Part of a small language model's weights.
Size: 6 heads of 64, MLP 1024 GeGLU.
Architecture: RMSNorm before and after each block, rotary positions, no biases in attention or MLP, tied embeddings.
Training: a variant of Adam for these matrices, 868M tokens, 6624 steps.
MLP neurons of a small language model. Each row is named by its layer, matrix (gate and up: input weights) and neuron, and shows model dimensions 96-223. Each number is 128 + 24 x the weight over its row's rms, rounded and kept within 0 to 255. Numbers have three digits each. A neuron's up and down rows have the sign that makes its largest values positive.
After each neuron's rows, "fires after" lists the tokens most often just before its 100 highest values on Wikipedia text that the model never trained on.

L5.gate896:142133065136167178120144137145119131065130148126096119108109105085173111122152106103163125103145155106153121106081150127123097121145140118159132120136097123123135110140086134131087159163105140116104099148165116116081109180083144123152153136128116121132160092147143102112119134150132113121097091102086143146145128098159112146175164108158115078097127153094121141096115146108168139118137
L5.up896:141094141130136136145123113148123127167138135141130153083095174171125132139131131201130123153079153125103106169139122155127128158085155117133124165150107162106159133112087104156149162124128123124137071145092141123102123120119126141126103074121111146139119092174116125099117161118142129115110106162112114127139150126150116097131116155122161156115148126100147104104129118117116122131094
fires after: "| ", "in ", "the ", ", "

L5.gate370:115109111104118161124125173118157129110123129146114146114107122104128153135106116088122097152168123112149140110127141180139138129165130149145108124143123094168164147119102113141179133096161143171173130168137154134168118140125118119121108133152134113119101141161139151174121097165104114128123126163135159137126134173131120120149118147118087131130108111101135105129139122177125152140148
L5.up370:109112113149167110114175164108144147149137119105176118114122148110092123096110103112141125141114107098125177119171130160135133115146142106098098127093057105079131123127103130155173139151108138117133147141127102145113162070125162165132112128119165139082101109150153127128088098126117112143120105134085076138162171189092103112128141185143134105116145113101135114139161149146107152157099
fires after: ", ", "- ", "; ", ". ", ") ", "and "

L5.gate248:126141146147170142087118133180129160114127172133115135113135108142115162110153149127129144167132114157132141093159124161125106145129117132146145135152142116123121146136135170119161115124100108129142117126140145142159137096151124170179091139131128142144120095132101145173170124101162117163130120207127156148143127110151140168131114136114101151113096170156060104113086141138117138115132
L5.up248:127122127147151123132178121137124143155090084155137174100102161116150163158137123121080161129107134154116100123110097149132149116118147106095135106131154168121108100132122141131087094074074136162164116135132118146168110131166132124130104154091144139101120135135168161158087095102139130128098150134128132112138150120157153105134133141107160132138124097148122135145095145124107134124140
fires after: "\n", ", ", "- ", "| ", "–", "|---|---|---|---"

L5.gate933:144122147106170156144149132170126129093153123156116135151094129110179167118099124103092119116113110138145103130149163097106101138151143162112151149127114136155122138143083088118155133119128112124141131157164151107125169105113140106112157139103132143104161120150085142139119147175106187161137146149174131124111121156100131163071148142100172122103146075111093071173133166164132135125138
L5.up933:142097144147104107118130119098131142122127159156119161119121123111161144140089168093148163152158096159146153158095131134149132094126112136095145163169111115135143170132096137160168133140112073122140124113168168086128160068125121087097128114103125131129133159146140126091148096168104138127115193140128161114129154158123165101126152111154142131117150125133172086109142137117110118153121
fires after: "| ", ","

L5.gate834:064147126128140156116093133142146124127146134114180126138122103115148135108115118078164104132128087162084128107134152119156152116149149108116106147110130144172107152132121142108140102107156112124112092157143105141136081098111133094151126144108147115113130085128141122116092130103128180149134108138157131117112173157130150174115149150155147124117116120161129153134089114145153092129144
L5.up834:117111128113112120134126158127126107139099147099130150076120143113134062117134148095139105137157128168146126127081160137120108132115119157153131142124119089127151131104119106168107098111099159116146111172096106116083138126068128099146090070160142209109135136161112141116119116122108095146077119151117146108126114098150131125113171139071137131101153142133123107141149105107138146149131
fires after: ".", "| ", ":"

L5.gate184:185134117115111128131127176162155125101132147096141097113120128142104139126138158129134130130134129135140080108093087084080163102122112066109161100138100113147152125121123157146114124141099129101114100107122133161146135114148081141129137152156135179083144107114144118182145117151142084137092086149102137154104122156101084097099119110161134151145155121148124136141087129130143115149149
L5.up184:125153137081162144101173119143142081158137131124109109144119153157090128125107108180136175153140093115120130137158134133082142130160166149164142148106117144118125122189143091146113161147139163107111103141159121109142119096110077138098129133102159122149124091153110124128161153090118169147098118132133145123142123144136102152144122144126098118145110092148093100115092124130140157150156
fires after: "| ", "the ", "'", "|", "a "

L5.gate717:143101133129146116132136133133098135148100126142143105121106159131143109127143162117077149095135157109183113150113104114150172119065140160138105085080139095125116141162140141167122136118140136118113121139090147135084133119118133130132090087132125115140144129093116153164122147125090134111144104138112082126157072097140123128141100149113087124122121124109158136123143100102120139121115
L5.up717:119136127140144117182161101121111122163142128168159164157120119153131129121129121131155139118148114179117150161184108135140102104130128096090144067129109095126111118109123132136134173116134122106139140092127130132104131173122115162100140126098163160108152105149178119117140134119127162152112179132136091155108123094087052149135131118105133110171130097124094145110103125124154105085128
fires after: "| ", "(", "W ", ", "

L5.gate209:165127125171164140099101178110159127134104156136158169128114136134120160123154120127134120122119096128107117107091078114114076145097151157134157099163107129114157126146095104108145129126105095142131144158109137156119136133109129138170103110108125144138095116110161139181155147139153133098093141134166094135125123152133104110132120107095159154114119138151131100197133101100117128122108
L5.up209:118163139123128142133133118127132114132142115127088138102103157139149110112143168128111177138113093178162139093157113140103126132079113128179106108094126133130182150128130129160114154127145185179124127154086128111159142150147164143192146192121132085156151131164138138185152141085139091090114114190120136142138121115132140189133093131113159109129120178156112127126114114140085146100125
fires after: "- ", "\n", "No", "5", "6"

L5.gate679:147148114120121116178128093173117194139145132088122085140111129131095102125145122112142108142118105102134175139114182125131120149103184190097140127131103134135103094166124111137161116096140156095145136217127136176140142180103145121131117143114103127145167130091173079177117139119123157152130103133125116133158097152155109152138091109134141148137125139131110108116107145147081130080124
L5.up679:075137126152109136129124126166100126128108117119114116140145109158153132150129098100121100136122111104134058086129146168115145132114109156094125145144132133126131130136160119111175153155113168113138130158113101162140131137117152144111135147112070118119143127093135121110147132165151147124088108101124116168179111121146125130128139131149139151082115151122172144111150118130131160111125
fires after: "\n\n", "On ", ". ", "on ", "\n", "In "

L5.gate1019:106093147119120122164114083144129132135120073131080125106099151130113123124138093128143147159109106093161114144113122088129085146165127141103130114119116114144146082114107167171156136075119124105178112082101112159141158154122117124137113117111118103125122105117148132124088113146120136102138129148116135102135150119140154147151120148089184142205131092097142057144145134153092129164146
L5.up1019:114102134128103182128131133105163183084112128114111110135095135134103173110139159119095130180150100105113122108132172118095137135149126161113140116150115119152107119140108143094133131115113170137167144139131153125129120118143082106142130132137144093097149107099148117090131106119148097078133148110150150132090124117149134179155114088110131114125128100147111139080106115150127153112162
fires after: " ", "% "

L5.gate217:128125125153124124155127165130104090094135131112150129083157151134140147153136147136144109086093099176146143135168114141123126134186139111094098146162073166156152137112100114088104107110165140126129120150139134147169153134089128148139164136140183076100140140118136091122158133139168141165136112133131100139153175114141138167096156144101099128110101120132113147136094163103123144155143
L5.up217:134132118098156111086123115150140142153158152101078099110138096091172131134131137161101089105103146110156122082138125163101113130103098120117134117187128160186077116106097148133153121113127135114085145098120140094162116121122107127130136135136120115129086133094112157123099147153133129137125114137139098115104110136173177145110110129083135158089134070123104128120168119148158131091107
fires after: "the ", "United ", "S"

L5.gate219:059139118144121110117168115115124151109095123095108105140118143140177109118160140119165119143101121156119121166119114124153129116116114134164143136142145096124125091121143160135143069085152104146107113186084153172139118145081130132116119147100138096116126119111165086181122124137141128122122139177175116123139124163095100107129095144161125118083165108089156127141144162138124122099169
L5.up219:123135145161107133156180139134115126122137123132162142097101135118135110099165104124101083152173138149121113160095089123123115164129158160140138141137178113134088133134163130102137128143125158151106120143089090118119129143108181121125148133129171112141114111116181126133123146120139126137099131133107120129150119080110152114142133158149132135129151122106146123107157161113130105097128
fires after: "\n", "| ", "on ", "On "

L5.gate520:170182122132153123148124121128111147134076099116118149128094135113093129165122136155168119145157106133083111135119129109127101120110134139116092102111171078093101143150139147143135121125085115115119108112157176125122132082128169127122133135101087082109118105122118126155105154123154178071115155064109118153136151136145130108074139114101101099145121087146145054108107176146121123121152
L5.up520:108132131158117105148113166138078131066109117134115161111116161129114133135121100146107148124124051160132146145135147133117118111080125087119148133134105136144120141100085159141152108138145152093192088111135159140098140145118124136091115107131104111145150158155157150100123119102154132112156171074123143122143142140119120097107134142100131111085158118121157159149143174078104147083132
fires after: "| ", ", ", "or ", ": ", "("

L5.gate30:092110113162203118123140114133152120129106128164131084166115124192132107130118132152146160152133130114135129128115111146143111163090182155124130139140075116104115120135114097108139110139098086165129114171127122152129176116076127094146168119113145087128156140116169109172155114113128154145109135102136142121145086126106117120140126127139124117089121106171139112113117169127146106146110
L5.up30:143110167118106127170135123119107145115134191125095147104122157139097150103064113123154123137124122129127101110148131126110109115136130120099153130158125155107136129110127154085134123133127078111129120115140111161100122137111100084152097089130161120069123104113114121151098133147109158184162126160137133171128118103145110131130119136102122129131171082112130114148110149140106117105121
fires after: "| ", ",", "(", ", ", "or ", ". "

L5.gate120:127110144139068127115105176161089140158113160133148132123168125170145120124143105102161120136144090149108134173123138139136095151135094110125141126195117166154129107123151119132090152130123125145145105125067174103124145161119118144154091109115113144137094137133125124129165107130126143163129112155068138128119125160101103089111128142136109171131105121151122139150156118118065141137146
L5.up120:088132127106163099108144136169128090122106163065159125115165122140121150100115111127090106183139125158143146077140113136090120116140126152086088117131138119130182077108109121129117147133154093116153091130104111163118143136142118145124137137155146150083169153111104157157113109102113166103125088138132137082130098135142124098119125108153144124108081093110100133112140112129146155150128
fires after: "(", ", ", "- ", "May ", "January ", "the "

L5.gate349:068172142152160137164193148098136070110155123132167074100082130131134136138168141107129122131105133097131158116135187141096134158147131152182135097113119144132135190138151111122154120075139124147130124136093149163113140149113131105166161131125133127088099172117151112155103101133139116124131118143110122123134121119117106091145117109131154132130093087134107142128071128149127092146151
L5.up349:108156137155138136108179136123131120136102134113168120128141140123077143131141185098108147137084149121149143116141146141085129130115169153134137110116113144140146126138129114109103133148127132163139116118123142155126152199099161168143117147118101100104105154140137152171111147131171131113090133163149139130128113157157122084155132133103117098158111149164075078131066131122152102165157
fires after: "\n", "- ", "1 ", ", ", "1"

L5.gate128:103126094141128157126095105161097175137125099159088088116069078142160162137144164103062160133164091115145110121105114159086148124120132117097092130100140096103122106148155135154111100110152140148166147144145112122115132140143101120161147108120135139147154115118175090149107156153106159140128074136130146124091129081127144152127120105112101120119107088130097164127113085134135098156121
L5.up128:123098131124175142148101088123101169156184118145074160133138157105145174135150144138131119151112123116167127117138137183127115148112109151117091133138140070112178125118115133096130135080134161135151110172136187149104115124135138126128122114125085114081151134147168136148122119130116102106145130113144169126144159139138143136152117115130121111169117102107133121158128143168114146113113
fires after: " ", "% ", ". ", "p ", "10 "

L5.gate172:163103097135158182113131126127127132113095120126128107135104169154137140129084135148113114102121103172138088096104150122111105124132119124157108138131116124146151173126117146116133112121116115138099138113104141136129091129116154115152093128172158146099115119064120101100153145164143124184090142164111121161139188132118138122112113141143093151103112146152127120141074162110147093169114
L5.up172:163116148141149150181131116149163141151121128099146129119105130156111120101139143120121105169143157089128145086124175167080148141170138127115111110112143136103124117134150129168123109133118120125156090117136166129164128147112125115110118094144140181140132135157139138100088108161176163143083130139112110139134090151128101103147162118172119117097095123107150090160130091139091109147144
fires after: ", ", "- ", "–", "May ", "3 "

L5.gate22:162109129123116137105161120104130124106162169129137080107134137101128124161096158155123133113084111095137176096120145127106146127093128198171103150089126093108131120123116145151138111151081106109111128175112127126171134141114157127182129116117128135142119137142084081198097128110116165153130160095170169099137119127144130158093099107155126144108158120128135102146129133133119133100120
L5.up22:105152153097089112107118111151158126153121148122151127104130138137151130100148120139141160141123146137163176124126116121143118139150119085100149085090170127112170145159106110094146099137107145155129152135146144132103115129130110111117106136118107119083101143179152121142141138135118073105120128098117090190132166103136140082094133091067115146114130120109105140144134172119143142116128
fires after: "| ", "N ", ":", "(", ", "

L5.gate441:097094159106143152149112132127136127071145145120159140126133133151123140133170104100122140126106159121183137143113127089122165138132125129131165099115127128140131082137136130198175148125093111106154143083121135136160113157115181120155108100104119097157134119145152081148123139077099146096140128097087122136106126182118156193156111113149139122142131137130159154126122139162141091143128
L5.up441:166110135080161135172123093130100145117120115121084117116138123137166145121157190139155111167145080107123076115119183143117153113133125123114171048148122142136129149100103132169121146104102110121102142141104142092100150106161132120102083107104093105172141105115154119148138173128102155094113140104102129091120125126132136128112128105136104171124110106178121104154111094125112105154147
fires after: "| ", ". ", "\n\n", "and ", "- "

L5.gate235:150129123106102119092156138132119133127106120148094124158141116155123161118069178114146112083167119127123068142105111102139125114115110114121132097122119131095138136098128110131124150160096114146130096126120171123129130099116116198130160126079082160129129123134137098185186151108140143112136138150100175116102128159093089118127128102147087116092090133140135103158080122122119081178172
L5.up235:182127177120123184137115100069148141116144126072147132094104110202145148108140132136148104140150083149144116121111094136113161100154136156139101159134139154121112114082142117126094120097100144105130119158126110084120114102122156073126167131126106116104105178148097081132095141150136077144132121183129117157090154105118137120111126147088110105111119097111102156131120137095107131102117
fires after: "-", " ", "MF ", "(", "- "